From a checkpoint of a small transformer trained on Wikipedia: 5 heads of 64.
MLP neurons of a small language model. Each row is named by its layer, matrix (gate and up: input weights) and neuron, and shows model dimensions 192-319. Each number is 50 + 10 x the weight over its row's rms, rounded and kept within 0 to 99. A neuron's up and down rows have the sign that makes its largest values positive.
After each neuron's rows, "fires in" lists the words (lower case) most often at its 100 highest values on Wikipedia text that the model never trained on.

L12.gate423:61 55 56 56 46 60 43 41 29 49 40 44 58 51 54 60 53 56 56 32 47 36 50 39 44 60 45 48 40 49 32 42 59 37 46 76 51 73 30 34 48 37 52 57 62 53 33 51 49 55 57 56 43 54 61 44 42 49 60 52 45 54 56 52 41 43 42 72 62 46 51 34 62 42 52 36 43 58 48 37 51 54 48 58 66 52 72 59 46 67 50 42 32 50 50 61 56 47 54 56 57 45 61 57 49 44 47 42 48 64 49 65 42 35 71 60 50 46 56 45 49 53 39 59 39 46 45 42
L12.up423:37 55 65 60 43 51 60 55 37 55 57 47 45 62 47 59 43 49 49 53 64 37 33 62 38 47 61 47 63 45 38 70 44 30 31 78 55 55 43 44 52 57 47 46 50 53 43 51 59 50 45 53 51 47 55 41 48 53 59 47 43 50 33 27 63 35 42 46 58 52 50 47 50 42 55 50 39 50 50 39 54 49 41 69 67 44 52 47 46 49 55 47 41 56 49 59 51 50 46 55 52 48 52 57 68 47 73 39 51 51 71 50 41 32 60 57 51 44 56 57 65 43 53 37 68 59 36 40
fires in: "of", "and", "conf", "equipment"

L3.gate92:52 49 42 41 52 53 36 67 64 39 57 49 54 62 53 43 46 54 33 52 68 63 58 58 46 60 30 68 53 47 50 61 46 63 49 50 67 57 49 35 52 75 58 57 64 49 62 53 44 55 53 37 49 40 68 47 37 66 48 44 46 44 49 61 53 52 48 38 45 62 73 35 36 51 36 50 40 53 62 54 61 45 33 58 61 69 49 43 51 39 38 40 45 50 63 34 44 61 33 57 39 53 39 58 49 66 47 48 30 48 47 34 36 50 48 35 52 61 72 48 42 52 42 43 40 33 48 62
L3.up92:35 58 36 53 47 48 44 68 49 55 52 43 47 39 34 49 64 34 55 39 39 47 43 41 57 48 47 50 37 45 56 51 41 61 63 42 49 43 59 53 48 33 35 47 51 45 54 47 51 53 47 66 49 45 46 38 79 31 54 59 24 59 45 36 75 37 38 64 42 32 48 61 38 50 53 64 62 28 64 51 59 61 62 60 55 33 47 58 46 54 48 44 40 57 56 58 57 53 57 45 68 52 54 56 42 46 58 61 68 56 73 53 46 53 46 51 39 60 47 47 42 35 51 54 62 75 42 57
fires in: "0"

L15.gate714:54 33 45 50 61 50 69 40 43 51 44 56 42 43 58 56 37 51 54 39 46 66 44 61 51 54 55 42 57 45 52 54 64 33 61 48 39 54 54 61 57 47 41 34 45 51 46 48 65 67 55 45 50 72 49 50 63 60 39 44 54 46 36 63 40 52 52 54 65 46 52 48 42 66 53 41 23 55 52 50 45 57 39 49 56 55 48 46 64 58 67 35 58 35 40 56 60 48 41 41 83 45 50 54 41 49 46 54 67 47 42 39 41 47 64 41 50 54 50 55 44 45 47 52 41 54 62 66
L15.up714:29 44 43 45 56 52 65 25 64 43 47 68 54 58 48 47 60 53 41 42 67 58 76 58 58 56 46 37 36 49 37 57 44 43 49 55 36 44 54 50 56 37 55 45 56 66 62 40 60 56 47 39 54 56 67 49 49 33 56 41 51 58 41 49 57 56 59 58 61 25 26 53 40 41 52 43 48 83 53 48 41 45 41 51 49 67 27 48 56 39 49 48 53 37 43 46 47 45 42 45 71 63 39 56 33 37 40 49 54 43 33 40 39 44 55 51 56 48 37 53 41 57 57 53 50 51 50 58
fires in: "in", "of", "by", "on"

L12.gate695:51 55 50 52 47 42 46 53 53 39 54 29 45 54 47 34 62 72 50 52 61 50 65 53 56 61 51 45 55 36 35 55 56 52 63 64 45 55 34 50 43 25 38 60 43 71 55 47 50 55 51 69 36 57 52 42 49 50 53 53 52 53 76 45 35 71 54 63 64 45 48 61 63 45 33 47 40 41 45 44 42 55 40 63 49 59 64 46 66 47 42 38 39 53 61 61 49 38 52 76 34 68 65 51 56 71 48 42 56 48 43 47 45 60 53 47 45 45 70 33 52 59 59 37 56 66 62 48
L12.up695:59 46 35 48 63 31 41 69 48 55 54 57 45 55 43 34 43 45 61 54 56 35 61 58 47 42 57 37 52 41 37 47 35 47 47 48 55 68 52 38 39 47 53 60 59 51 53 59 44 48 64 49 56 51 52 42 52 40 57 56 56 52 56 46 50 44 54 46 54 25 35 34 65 34 58 50 44 49 35 38 56 41 37 47 58 60 55 43 51 62 53 44 56 56 58 60 49 35 74 58 52 44 55 65 50 72 61 76 53 39 57 57 33 46 42 38 57 52 39 60 48 57 21 39 52 46 38 48
fires in: "of", "to", "from"

L6.gate341:54 53 57 46 33 48 58 27 55 43 50 51 40 31 39 50 50 35 57 27 49 36 47 49 37 70 52 27 44 55 50 43 64 65 49 51 53 50 45 38 24 46 54 33 38 56 52 44 60 55 56 65 60 50 44 64 61 49 48 43 38 40 65 33 59 64 47 42 61 36 55 49 54 70 19 52 66 65 39 46 33 44 43 64 50 56 48 59 45 41 42 47 53 54 55 37 42 42 56 68 57 56 52 69 47 51 35 43 38 73 58 51 33 47 47 69 45 45 46 41 44 45 59 65 60 64 64 44
L6.up341:55 61 58 61 47 63 66 34 53 36 36 74 52 45 58 47 44 40 43 36 46 50 48 66 47 58 49 46 50 49 48 41 45 60 77 35 47 63 40 57 41 42 35 34 45 54 52 56 48 67 29 55 57 39 44 51 66 51 43 58 43 43 73 51 49 56 39 42 48 49 39 47 44 60 36 52 31 42 50 38 45 41 52 57 45 50 45 57 51 50 47 49 30 51 61 62 54 40 63 71 48 48 54 54 46 46 51 33 43 49 50 65 54 55 59 43 44 46 37 36 50 54 55 64 56 60 66 45
fires in: "a", "is", "was", "an"

L18.gate583:47 35 44 61 60 52 52 46 33 45 39 53 60 34 60 55 57 36 61 40 48 46 49 42 36 42 55 27 30 42 38 46 34 39 59 51 54 34 46 45 47 47 54 64 44 47 44 50 62 63 40 42 54 59 36 64 57 46 42 52 74 59 26 37 59 39 36 39 42 35 39 60 55 47 45 60 63 39 38 42 55 56 41 43 47 60 54 44 46 43 59 37 57 50 52 36 36 56 40 55 60 33 48 65 52 42 54 66 49 45 50 50 36 37 54 36 53 60 52 38 58 49 50 40 28 40 46 36
L18.up583:33 57 63 50 54 46 58 51 47 48 43 32 51 56 48 48 50 26 50 44 58 48 61 53 44 60 47 56 54 27 44 35 51 61 57 39 66 55 44 47 34 43 41 48 58 64 56 61 58 56 44 72 49 60 52 49 41 56 51 46 32 63 57 40 53 53 42 54 56 53 44 47 46 48 69 45 56 32 59 55 66 50 61 59 46 67 60 46 56 66 71 57 59 52 40 57 46 34 47 56 45 51 37 46 50 58 63 46 61 47 59 67 64 34 61 46 54 28 60 43 51 56 61 50 67 58 45 39
fires in: "of", "on", "from", "for"

L7.gate628:46 38 37 52 42 47 36 64 35 51 59 54 46 49 41 41 42 41 37 65 54 53 46 58 46 50 54 45 32 63 47 71 38 61 60 48 37 49 49 46 47 64 52 52 45 48 49 56 57 50 71 47 52 74 61 54 48 59 48 44 31 42 49 40 46 38 44 39 55 50 45 62 53 60 49 63 50 54 26 45 58 51 49 76 56 65 35 49 51 32 31 43 43 66 65 54 39 44 33 47 55 42 63 55 54 37 55 51 35 32 55 48 64 51 66 29 45 54 53 59 47 66 45 68 55 51 75 62
L7.up628:52 30 36 45 54 61 51 76 42 63 52 45 49 40 45 58 48 48 44 46 60 60 51 55 52 37 42 57 55 60 48 61 46 71 57 51 47 59 47 44 45 35 49 63 58 37 58 68 43 50 57 49 67 50 48 49 47 42 63 41 39 59 35 57 47 43 45 53 53 53 62 60 60 45 53 45 67 30 62 42 45 59 71 52 54 54 67 48 66 57 34 46 47 53 46 42 52 52 52 58 39 34 48 34 40 31 57 42 57 61 71 45 51 46 37 30 39 61 67 42 46 50 55 60 36 38 58 71
fires in: "0", "01"

L7.gate409:45 40 33 56 54 62 61 37 54 45 55 50 69 70 56 63 65 59 45 43 44 36 52 53 55 43 43 79 44 57 54 55 42 57 31 40 54 60 56 51 41 39 43 55 66 61 37 50 45 53 49 54 47 40 56 30 58 39 42 56 49 46 60 51 51 55 53 26 52 36 33 51 38 51 72 36 64 44 48 53 39 47 59 34 48 49 63 47 41 52 50 45 58 70 53 48 27 46 25 51 66 70 64 65 58 45 47 51 59 38 59 42 61 48 71 58 34 52 56 58 63 41 41 52 53 68 58 50
L7.up409:29 33 33 60 43 46 60 49 45 45 61 57 73 45 50 55 67 63 40 44 64 41 63 70 25 40 67 64 42 53 65 39 39 36 34 46 60 56 27 67 44 55 34 62 57 54 39 42 56 51 27 57 54 46 50 34 54 53 49 43 52 36 46 60 60 50 57 56 48 56 34 68 46 41 61 43 57 54 52 54 53 47 67 39 56 61 64 50 51 53 62 58 38 58 48 41 42 47 39 37 54 50 54 40 45 54 50 53 51 65 60 49 60 60 52 32 40 73 61 47 55 48 60 41 62 42 37 60
fires in: "of", "for"

L7.gate704:48 63 54 52 20 43 39 48 47 61 44 48 32 47 38 38 48 52 57 29 60 49 37 48 39 45 62 47 55 62 27 61 45 55 50 53 54 44 51 57 50 62 56 53 46 62 53 40 56 50 41 38 58 48 45 49 60 47 68 38 50 60 50 32 53 73 57 47 49 53 55 48 52 55 53 28 48 32 40 50 41 78 54 44 59 64 57 57 53 67 34 52 55 32 50 46 34 49 39 41 48 77 58 52 65 55 49 52 57 45 54 44 33 51 49 49 59 52 50 37 57 57 41 39 56 48 44 51
L7.up704:31 48 65 48 51 51 39 50 43 44 56 58 43 59 55 59 46 61 44 42 71 57 68 38 35 58 51 36 53 53 29 45 58 55 49 58 53 57 55 50 48 48 45 74 51 52 51 57 49 39 42 39 71 56 48 39 56 53 43 29 48 54 44 51 59 56 44 55 37 51 28 33 40 48 53 58 59 52 45 62 43 68 45 39 51 56 44 41 49 45 29 52 69 68 55 57 48 28 62 61 42 56 58 46 52 67 65 60 57 44 49 44 37 48 30 53 59 59 51 38 67 60 38 44 41 48 55 75
fires in: "of", "among", "were", "are"

L7.gate5:55 50 53 76 46 28 43 42 57 28 44 49 58 43 57 60 52 45 56 39 53 47 54 21 35 52 49 46 64 50 46 46 66 49 53 44 50 61 52 51 41 31 45 59 56 51 44 50 53 57 32 52 55 39 57 43 66 53 39 56 51 67 64 45 56 63 56 66 56 52 37 49 52 54 46 44 42 36 37 41 50 40 46 41 50 43 60 53 46 79 62 42 58 44 28 45 41 55 28 49 52 42 71 68 59 62 40 65 56 69 40 41 58 37 33 63 62 43 26 54 33 50 69 56 38 44 53 61
L7.up5:36 35 65 48 45 54 53 57 58 45 30 41 46 45 19 50 66 47 38 45 61 52 55 57 54 59 35 62 51 61 53 53 56 62 56 43 38 38 42 52 51 48 54 52 59 45 53 49 48 55 56 59 61 47 40 48 43 61 51 38 51 49 69 28 39 41 51 52 60 63 45 40 59 68 45 50 44 59 36 59 62 52 36 61 40 44 58 49 52 41 35 57 52 62 56 49 42 44 55 53 64 65 64 64 60 56 37 59 54 41 38 48 57 54 60 43 47 56 49 38 39 51 46 41 44 52 49 50
fires in: "was", "is", "became", "played", "mohammad", "made"

L9.gate584:64 43 52 60 50 56 50 58 39 60 59 49 46 60 61 62 60 43 40 51 42 63 35 46 58 59 46 44 54 33 32 54 55 57 52 42 65 57 35 29 52 73 59 39 48 59 54 53 38 46 59 64 41 40 57 50 46 40 49 47 44 52 49 52 40 64 37 38 46 38 58 36 36 48 52 50 53 52 25 54 56 39 31 60 62 60 51 67 43 63 58 49 29 40 55 53 55 33 47 69 59 57 70 46 52 50 39 44 46 46 47 50 60 45 44 43 70 48 56 34 49 73 59 37 56 66 55 49
L9.up584:60 40 55 66 72 52 52 47 43 50 57 39 47 64 58 51 44 54 47 50 57 51 53 48 44 57 35 58 47 25 30 58 48 65 54 63 56 35 46 39 50 54 38 52 54 45 40 61 36 53 58 56 27 41 43 56 46 55 36 43 33 54 45 53 47 56 42 58 56 57 41 56 52 29 57 49 51 73 52 50 35 48 58 36 65 60 36 53 37 53 52 53 57 74 66 27 64 52 70 48 48 38 59 46 49 64 50 51 58 58 50 56 55 49 49 50 48 44 44 47 69 52 39 60 47 76 65 50
fires in: "of", "with", "from", "to", "between"

L9.gate3:54 38 42 61 52 56 51 27 62 40 45 49 51 67 58 55 57 43 34 63 49 77 46 59 38 64 50 62 67 38 40 51 37 55 61 27 44 62 46 51 51 44 63 41 64 54 49 55 67 61 41 57 64 48 47 49 55 70 52 52 63 81 66 42 48 47 52 57 44 56 35 65 47 57 45 53 48 48 49 49 37 51 63 42 49 53 62 50 40 64 49 39 62 40 43 32 33 39 37 58 38 52 79 41 53 54 45 46 56 39 53 51 57 38 51 67 55 76 54 36 61 42 70 51 51 38 54 52
L9.up3:38 52 32 59 48 53 59 39 57 48 51 39 54 57 63 61 44 48 42 45 36 76 56 52 43 55 50 37 56 62 44 51 36 23 37 30 56 46 70 57 41 42 55 58 63 48 49 34 58 46 64 61 62 68 55 43 66 59 55 47 43 40 63 40 52 56 60 45 53 53 30 49 43 37 53 64 44 61 42 59 45 48 47 35 52 59 58 51 45 81 55 77 60 49 45 45 16 50 41 61 46 46 48 51 62 61 44 48 39 42 66 37 41 36 49 60 47 76 55 51 63 48 45 52 41 43 53 64
fires in: "at", "of", "for", "place", "attended", "from"

L9.gate447:32 47 55 64 40 44 41 29 14 49 63 49 43 58 50 62 59 59 50 28 63 54 67 49 43 52 63 82 46 46 45 53 54 38 51 41 54 62 49 52 66 54 40 55 61 34 35 45 53 59 58 54 59 62 47 46 52 54 69 57 33 60 42 43 53 36 42 25 48 47 58 54 51 54 50 43 46 30 58 58 38 66 54 36 51 68 55 62 50 52 47 40 39 43 24 57 56 42 42 43 39 51 45 59 57 66 47 44 55 42 49 49 58 43 55 49 41 46 42 61 56 46 55 45 41 38 54 48
L9.up447:53 52 49 48 41 40 31 47 53 53 70 48 56 46 60 62 50 54 55 49 43 67 32 48 56 56 45 33 70 44 57 41 54 38 72 41 42 53 54 37 46 44 49 64 48 44 56 42 44 52 40 50 50 54 56 76 61 45 54 47 61 26 59 50 45 45 44 58 49 48 39 52 54 32 56 60 60 36 42 60 46 49 53 44 60 48 58 49 47 55 65 52 41 60 41 46 34 42 52 58 64 63 49 51 63 48 61 72 50 41 58 48 42 62 44 56 41 51 55 42 58 47 74 31 49 77 37 62
fires in: "at", "of", "atoms", "atom"

L12.gate696:49 49 60 47 45 45 53 52 51 44 49 42 51 47 50 63 55 45 53 37 60 52 55 62 58 67 49 58 42 48 60 61 35 45 42 44 54 41 39 48 46 57 56 59 51 41 46 44 49 63 60 57 52 49 49 50 61 69 48 56 65 55 50 51 31 63 50 35 34 44 43 52 30 57 58 54 54 44 50 57 56 81 39 57 51 53 58 44 53 42 48 58 48 53 43 50 48 43 22 52 67 46 57 40 71 44 47 53 64 44 38 36 65 47 59 29 43 48 52 54 61 61 47 39 53 66 54 40
L12.up696:48 52 51 46 52 33 41 61 48 53 55 52 64 64 47 39 55 37 41 58 73 45 54 57 49 52 27 40 64 43 63 40 44 52 52 49 57 41 49 53 54 56 55 36 52 37 50 39 45 50 34 54 27 31 49 46 52 49 38 53 70 59 40 35 77 61 39 47 52 51 51 30 44 39 38 51 48 29 54 57 35 62 43 45 51 60 42 57 84 63 57 48 70 28 63 29 43 54 42 64 50 53 55 51 63 57 50 62 51 59 44 46 50 59 59 56 47 38 53 65 43 54 45 59 61 49 58 56
fires in: "for", "on", "well", "his", "among"

L17.gate278:62 52 61 64 30 22 29 56 58 43 48 41 44 62 44 54 44 49 38 42 74 53 69 48 70 45 61 47 35 35 49 45 49 34 56 46 40 52 63 62 61 59 49 47 37 60 49 54 54 55 53 55 56 45 38 45 47 38 46 43 46 54 45 44 47 61 48 61 40 57 37 46 54 60 33 55 30 59 52 59 53 65 59 45 62 50 72 48 58 53 45 23 56 61 67 43 35 52 51 58 41 65 41 40 53 49 37 40 35 39 41 58 43 43 63 68 48 49 67 46 61 49 50 64 48 48 52 49
L17.up278:66 49 34 65 40 39 63 59 43 61 61 43 60 49 59 43 61 45 39 51 58 56 51 56 57 56 60 40 41 31 35 54 42 48 42 54 43 40 46 55 46 51 58 44 65 49 40 52 43 54 52 47 27 41 28 44 65 37 50 40 27 56 47 58 46 66 51 46 58 53 42 38 45 39 67 57 52 49 60 33 49 58 31 44 44 39 57 49 75 42 48 35 37 60 49 37 48 51 62 37 37 52 36 39 64 60 33 57 53 35 34 33 48 51 64 45 63 65 73 59 65 59 50 52 49 39 49 49
fires in: "for", "to", "after"

L17.gate127:34 52 44 53 47 32 33 49 62 57 52 48 48 54 53 38 46 53 74 47 66 53 59 55 45 71 56 60 42 51 49 56 61 39 34 48 60 64 69 31 41 31 49 59 51 60 52 40 41 55 58 47 49 43 59 38 52 25 62 32 50 57 60 38 69 44 49 56 54 45 50 66 42 39 40 62 56 56 50 67 36 36 42 47 56 47 53 41 55 58 39 44 33 54 56 45 66 46 49 44 53 40 51 74 58 43 40 47 51 48 54 48 52 43 42 44 40 52 56 33 58 41 63 63 32 47 59 52
L17.up127:55 37 46 63 41 49 64 49 51 51 58 56 37 35 48 62 54 47 48 44 36 39 46 56 53 50 32 58 52 57 44 67 52 41 61 43 39 49 47 54 49 38 48 63 41 38 31 41 45 46 38 45 59 49 43 51 40 52 40 48 52 60 61 47 74 46 53 51 50 59 55 36 58 56 58 50 74 48 38 52 49 43 45 48 55 59 32 45 73 58 49 55 41 60 56 40 59 32 56 39 56 71 57 40 42 61 29 52 51 61 41 53 53 50 47 37 41 43 42 53 49 41 50 62 45 49 45 57
fires in: "is", "was", "being", "became"

L7.gate671:49 43 66 52 41 46 70 27 47 49 47 47 42 29 59 46 52 41 40 51 44 41 55 43 37 61 62 32 47 53 50 51 37 50 63 57 41 63 50 65 51 58 42 50 49 40 59 46 58 44 40 57 55 44 47 48 64 57 39 48 48 51 62 47 43 45 69 52 62 59 44 65 43 72 36 57 61 40 62 47 58 45 49 70 46 52 51 41 49 64 48 46 61 51 44 41 48 58 39 72 47 47 74 76 29 56 34 54 43 46 43 57 46 53 44 52 54 45 50 52 60 60 54 64 61 66 46 41
L7.up671:63 55 58 48 62 45 41 37 46 57 18 57 48 32 57 49 50 36 37 58 40 39 50 55 50 53 55 57 45 62 61 46 56 54 73 41 42 56 36 59 50 59 55 51 40 56 60 46 53 47 55 70 48 36 49 65 50 67 49 73 55 61 60 40 41 36 39 34 42 44 47 55 49 62 47 55 61 38 64 68 67 34 49 67 50 53 43 58 43 55 47 48 41 49 66 49 49 45 52 63 31 42 63 47 48 55 38 52 43 58 34 65 53 63 43 60 45 52 54 42 50 43 66 53 50 52 47 64
fires in: "a", "an", "was", "is", "1960s"

L6.gate497:54 47 29 46 60 56 52 52 71 28 52 43 30 47 49 40 62 60 55 37 43 46 55 53 49 64 56 55 52 46 51 37 54 47 45 38 51 54 56 42 57 50 61 63 41 60 39 41 37 53 64 35 54 35 68 42 52 23 52 49 47 49 50 57 37 52 50 65 72 52 53 52 41 55 62 47 62 43 57 43 55 53 40 46 47 55 61 54 53 49 65 49 58 62 50 51 44 33 36 56 66 69 39 50 55 56 59 68 44 51 44 66 43 67 71 62 31 44 41 38 33 56 48 46 66 51 57 51
L6.up497:42 32 50 37 53 53 49 53 45 59 55 55 38 56 46 52 39 60 47 60 42 40 53 54 44 54 59 36 46 53 53 67 54 49 57 61 30 48 58 62 23 52 51 56 67 58 40 53 53 47 55 55 62 56 33 55 47 38 54 39 41 50 36 54 52 53 45 48 56 53 45 59 50 49 53 68 47 61 43 55 67 56 46 56 59 34 58 45 48 53 39 51 45 26 38 48 65 47 50 57 38 44 55 33 47 41 23 53 48 65 58 48 53 44 37 56 59 41 53 51 39 41 50 63 66 48 59 46
fires in: "director", "manager", "musician", "medalist", "engineer", "place"

L15.gate383:64 46 26 59 54 52 57 48 75 55 47 46 51 55 47 49 45 26 48 51 38 51 59 56 49 47 62 44 45 52 38 43 47 47 40 38 67 66 55 40 55 37 41 73 64 54 34 51 44 60 34 49 47 53 40 66 44 53 42 55 61 71 55 39 48 54 62 40 61 55 40 60 58 50 53 68 40 52 39 42 58 46 52 50 59 53 59 60 55 52 59 49 47 59 61 47 28 47 43 57 49 43 57 55 52 52 42 51 63 59 52 54 53 54 59 35 55 47 80 48 74 64 60 37 53 54 46 49
L15.up383:49 53 43 59 60 59 43 23 51 61 58 34 33 41 70 57 45 65 48 46 41 54 54 34 42 47 69 54 55 35 61 43 51 39 59 28 49 50 59 39 45 42 52 54 49 48 39 55 72 49 44 61 28 55 35 29 62 51 65 61 63 35 48 49 49 45 73 52 41 56 58 42 52 61 57 49 61 49 51 61 43 33 58 61 49 42 43 72 67 52 52 40 62 35 64 35 34 51 44 64 38 43 74 46 46 46 38 50 74 47 38 44 45 46 51 48 62 39 62 42 50 57 45 62 63 64 71 72
fires in: "of", "in", "for", "ran", "at"

L9.gate284:51 38 60 47 48 57 35 51 43 52 58 60 37 64 39 68 51 54 54 45 58 48 40 44 47 55 50 69 30 61 33 37 59 48 50 57 59 51 50 61 48 45 41 52 48 59 37 56 33 65 47 38 41 37 57 49 48 48 59 37 43 61 64 67 45 48 49 55 37 58 56 52 43 36 25 60 65 65 51 43 51 66 62 41 66 53 39 65 51 44 60 56 28 69 27 34 37 53 47 46 62 52 49 35 50 51 57 68 49 44 63 47 52 39 55 44 51 32 43 36 49 51 60 47 45 43 41 58
L9.up284:59 53 53 49 46 57 45 50 46 43 34 66 45 62 63 53 57 48 64 45 51 61 44 56 71 58 44 50 38 30 39 52 47 44 50 61 45 33 49 48 49 39 45 66 37 55 42 81 52 57 58 29 34 56 68 68 46 41 58 58 36 52 46 54 45 72 41 39 64 51 45 48 36 27 49 56 60 56 27 60 43 54 46 42 69 43 52 52 37 50 52 18 61 73 42 52 52 54 56 61 55 55 45 47 64 63 57 55 48 50 50 49 47 63 42 65 46 31 55 64 57 44 43 48 74 41 47 50
fires in: "of", "by", "for", "to"

L9.gate528:45 52 51 45 55 59 60 24 58 42 49 43 52 26 51 58 41 46 27 49 59 40 63 60 39 54 56 50 45 45 41 48 30 53 67 38 51 44 51 49 44 48 59 33 37 57 54 55 57 46 52 79 47 42 60 70 67 45 48 45 52 44 60 50 31 63 40 36 48 48 41 65 29 48 39 54 58 36 43 60 53 59 50 61 44 43 54 63 37 60 40 63 45 62 66 55 63 54 57 70 54 49 75 53 44 56 46 63 43 38 60 76 70 36 47 56 58 57 50 37 50 49 53 53 57 37 33 46
L9.up528:41 60 51 23 47 49 64 57 37 50 57 59 61 45 48 42 42 45 75 42 57 44 55 56 44 42 53 32 70 45 43 40 45 49 52 56 54 47 46 50 47 52 60 41 50 33 32 50 27 43 40 52 55 48 44 56 65 39 67 41 53 61 54 37 50 49 50 38 52 52 33 38 65 55 75 47 49 42 50 56 34 46 48 71 48 56 30 56 61 56 49 60 46 60 53 48 58 53 36 44 27 46 63 64 54 33 58 51 46 32 44 58 53 55 47 42 22 51 35 52 45 65 34 52 50 56 39 56
fires in: "a", "is", "an", "was"

L13.gate385:37 36 46 38 58 45 36 45 38 44 53 65 53 42 55 40 66 51 52 36 55 50 52 51 53 55 49 56 46 59 40 63 51 43 52 51 61 41 65 50 63 39 58 58 55 48 45 22 59 50 41 40 35 60 59 44 33 42 50 39 30 52 41 56 58 33 48 69 68 55 56 49 39 60 50 57 45 46 57 64 54 42 48 65 76 66 41 57 59 55 60 43 64 44 47 48 59 40 65 65 40 40 51 65 49 60 48 53 62 51 50 35 42 46 76 52 54 43 60 50 45 55 37 49 42 51 47 57
L13.up385:40 42 47 41 71 53 45 43 59 42 60 66 63 69 50 54 34 63 33 51 42 65 68 52 56 52 73 35 41 45 44 53 39 43 46 51 61 53 58 48 28 42 54 74 64 50 72 54 71 69 45 30 61 51 51 58 43 47 61 44 40 45 58 59 51 60 38 62 57 53 63 33 50 60 56 69 47 59 36 63 57 67 54 55 50 51 43 45 38 46 33 41 61 45 35 43 62 44 59 48 56 60 49 53 44 50 34 46 62 60 49 45 48 49 68 56 43 46 58 74 62 56 63 41 41 57 51 58
fires in: "in", "that", "of", "to"

L15.gate738:50 55 65 41 42 53 28 51 47 49 43 48 36 54 61 52 65 43 59 62 33 56 49 46 58 41 52 51 62 67 49 50 63 43 57 56 53 65 60 78 44 42 54 44 55 39 53 40 59 52 41 50 32 45 52 37 50 49 48 43 51 68 54 45 58 44 45 50 60 55 35 50 62 31 40 65 63 45 48 46 50 49 55 52 44 57 53 42 59 60 50 38 46 59 55 39 28 46 54 41 47 32 54 53 52 57 35 58 39 38 35 51 58 47 58 35 31 66 57 63 38 51 56 46 50 49 53 55
L15.up738:47 54 57 72 55 56 33 59 40 65 53 35 34 52 55 46 69 52 53 62 52 57 57 37 39 44 50 49 52 53 43 57 40 49 52 50 43 51 51 53 59 59 53 54 53 53 36 59 64 54 39 70 35 58 59 39 49 42 45 50 62 58 65 42 55 38 67 60 51 55 55 55 42 46 44 55 60 48 48 40 40 39 53 48 52 51 59 57 52 72 44 40 56 65 44 37 31 43 50 53 48 40 46 47 51 72 41 55 51 58 53 46 57 43 60 51 59 70 47 83 46 46 41 50 51 44 58 42
fires in: "as", "and", "elected", "appointed"

L3.gate435:50 48 67 57 58 43 67 45 52 44 30 70 37 53 47 27 48 54 53 63 38 45 69 40 52 49 58 37 54 60 29 38 64 26 48 53 50 29 49 63 54 48 39 40 56 59 65 46 50 36 69 32 53 62 40 54 34 46 52 55 54 53 67 46 52 61 56 39 36 39 56 45 48 59 43 57 40 54 49 55 39 45 56 50 49 62 58 52 48 60 45 58 32 33 56 48 41 45 53 45 50 38 43 38 40 59 56 61 42 67 63 52 43 57 48 56 50 38 48 28 64 41 50 59 40 39 44 52
L3.up435:55 47 59 57 59 39 58 44 61 48 55 79 36 52 65 37 42 46 58 33 59 40 40 37 33 31 47 49 49 39 42 45 51 57 46 51 49 37 61 58 41 58 41 42 42 31 36 41 47 49 55 52 58 65 38 40 48 55 54 53 51 37 58 40 32 66 64 46 63 53 49 45 43 52 64 49 49 67 57 34 41 48 45 35 36 61 53 44 33 59 33 49 40 28 52 52 49 44 61 52 42 44 49 45 47 59 48 36 54 52 39 57 48 47 54 61 51 46 46 35 62 38 47 41 51 64 62 35
fires in: "2015", "2019", "2018", "2016", "2014", "2011"

L18.gate4:47 53 49 44 57 57 37 42 61 55 35 54 42 50 59 58 77 52 55 59 37 51 57 51 43 54 59 57 53 62 58 60 60 25 48 60 69 67 58 73 50 49 48 35 61 52 46 56 51 53 54 31 47 36 53 29 50 36 54 65 39 62 46 36 37 43 49 46 41 54 33 60 44 56 44 59 59 37 35 38 53 56 40 60 47 44 39 51 55 65 57 48 54 51 58 60 41 50 45 57 45 56 54 57 45 53 46 40 35 57 44 61 67 46 56 43 39 49 69 55 47 47 41 57 47 35 61 62
L18.up4:40 54 59 59 50 27 53 52 55 56 26 42 46 53 62 44 43 43 56 80 51 57 50 44 61 51 38 48 55 53 50 57 46 60 49 44 29 66 50 69 54 52 48 44 40 50 59 46 43 46 27 81 38 63 60 47 69 50 52 47 70 63 39 72 41 39 59 59 47 54 45 61 45 52 40 72 54 28 58 60 37 44 50 60 43 56 53 56 35 43 60 55 43 66 67 49 40 43 51 45 51 59 67 39 41 60 36 53 46 46 52 49 49 51 38 52 42 51 53 45 49 63 56 55 66 60 48 32
fires in: "as", "the", "appointed", "prime"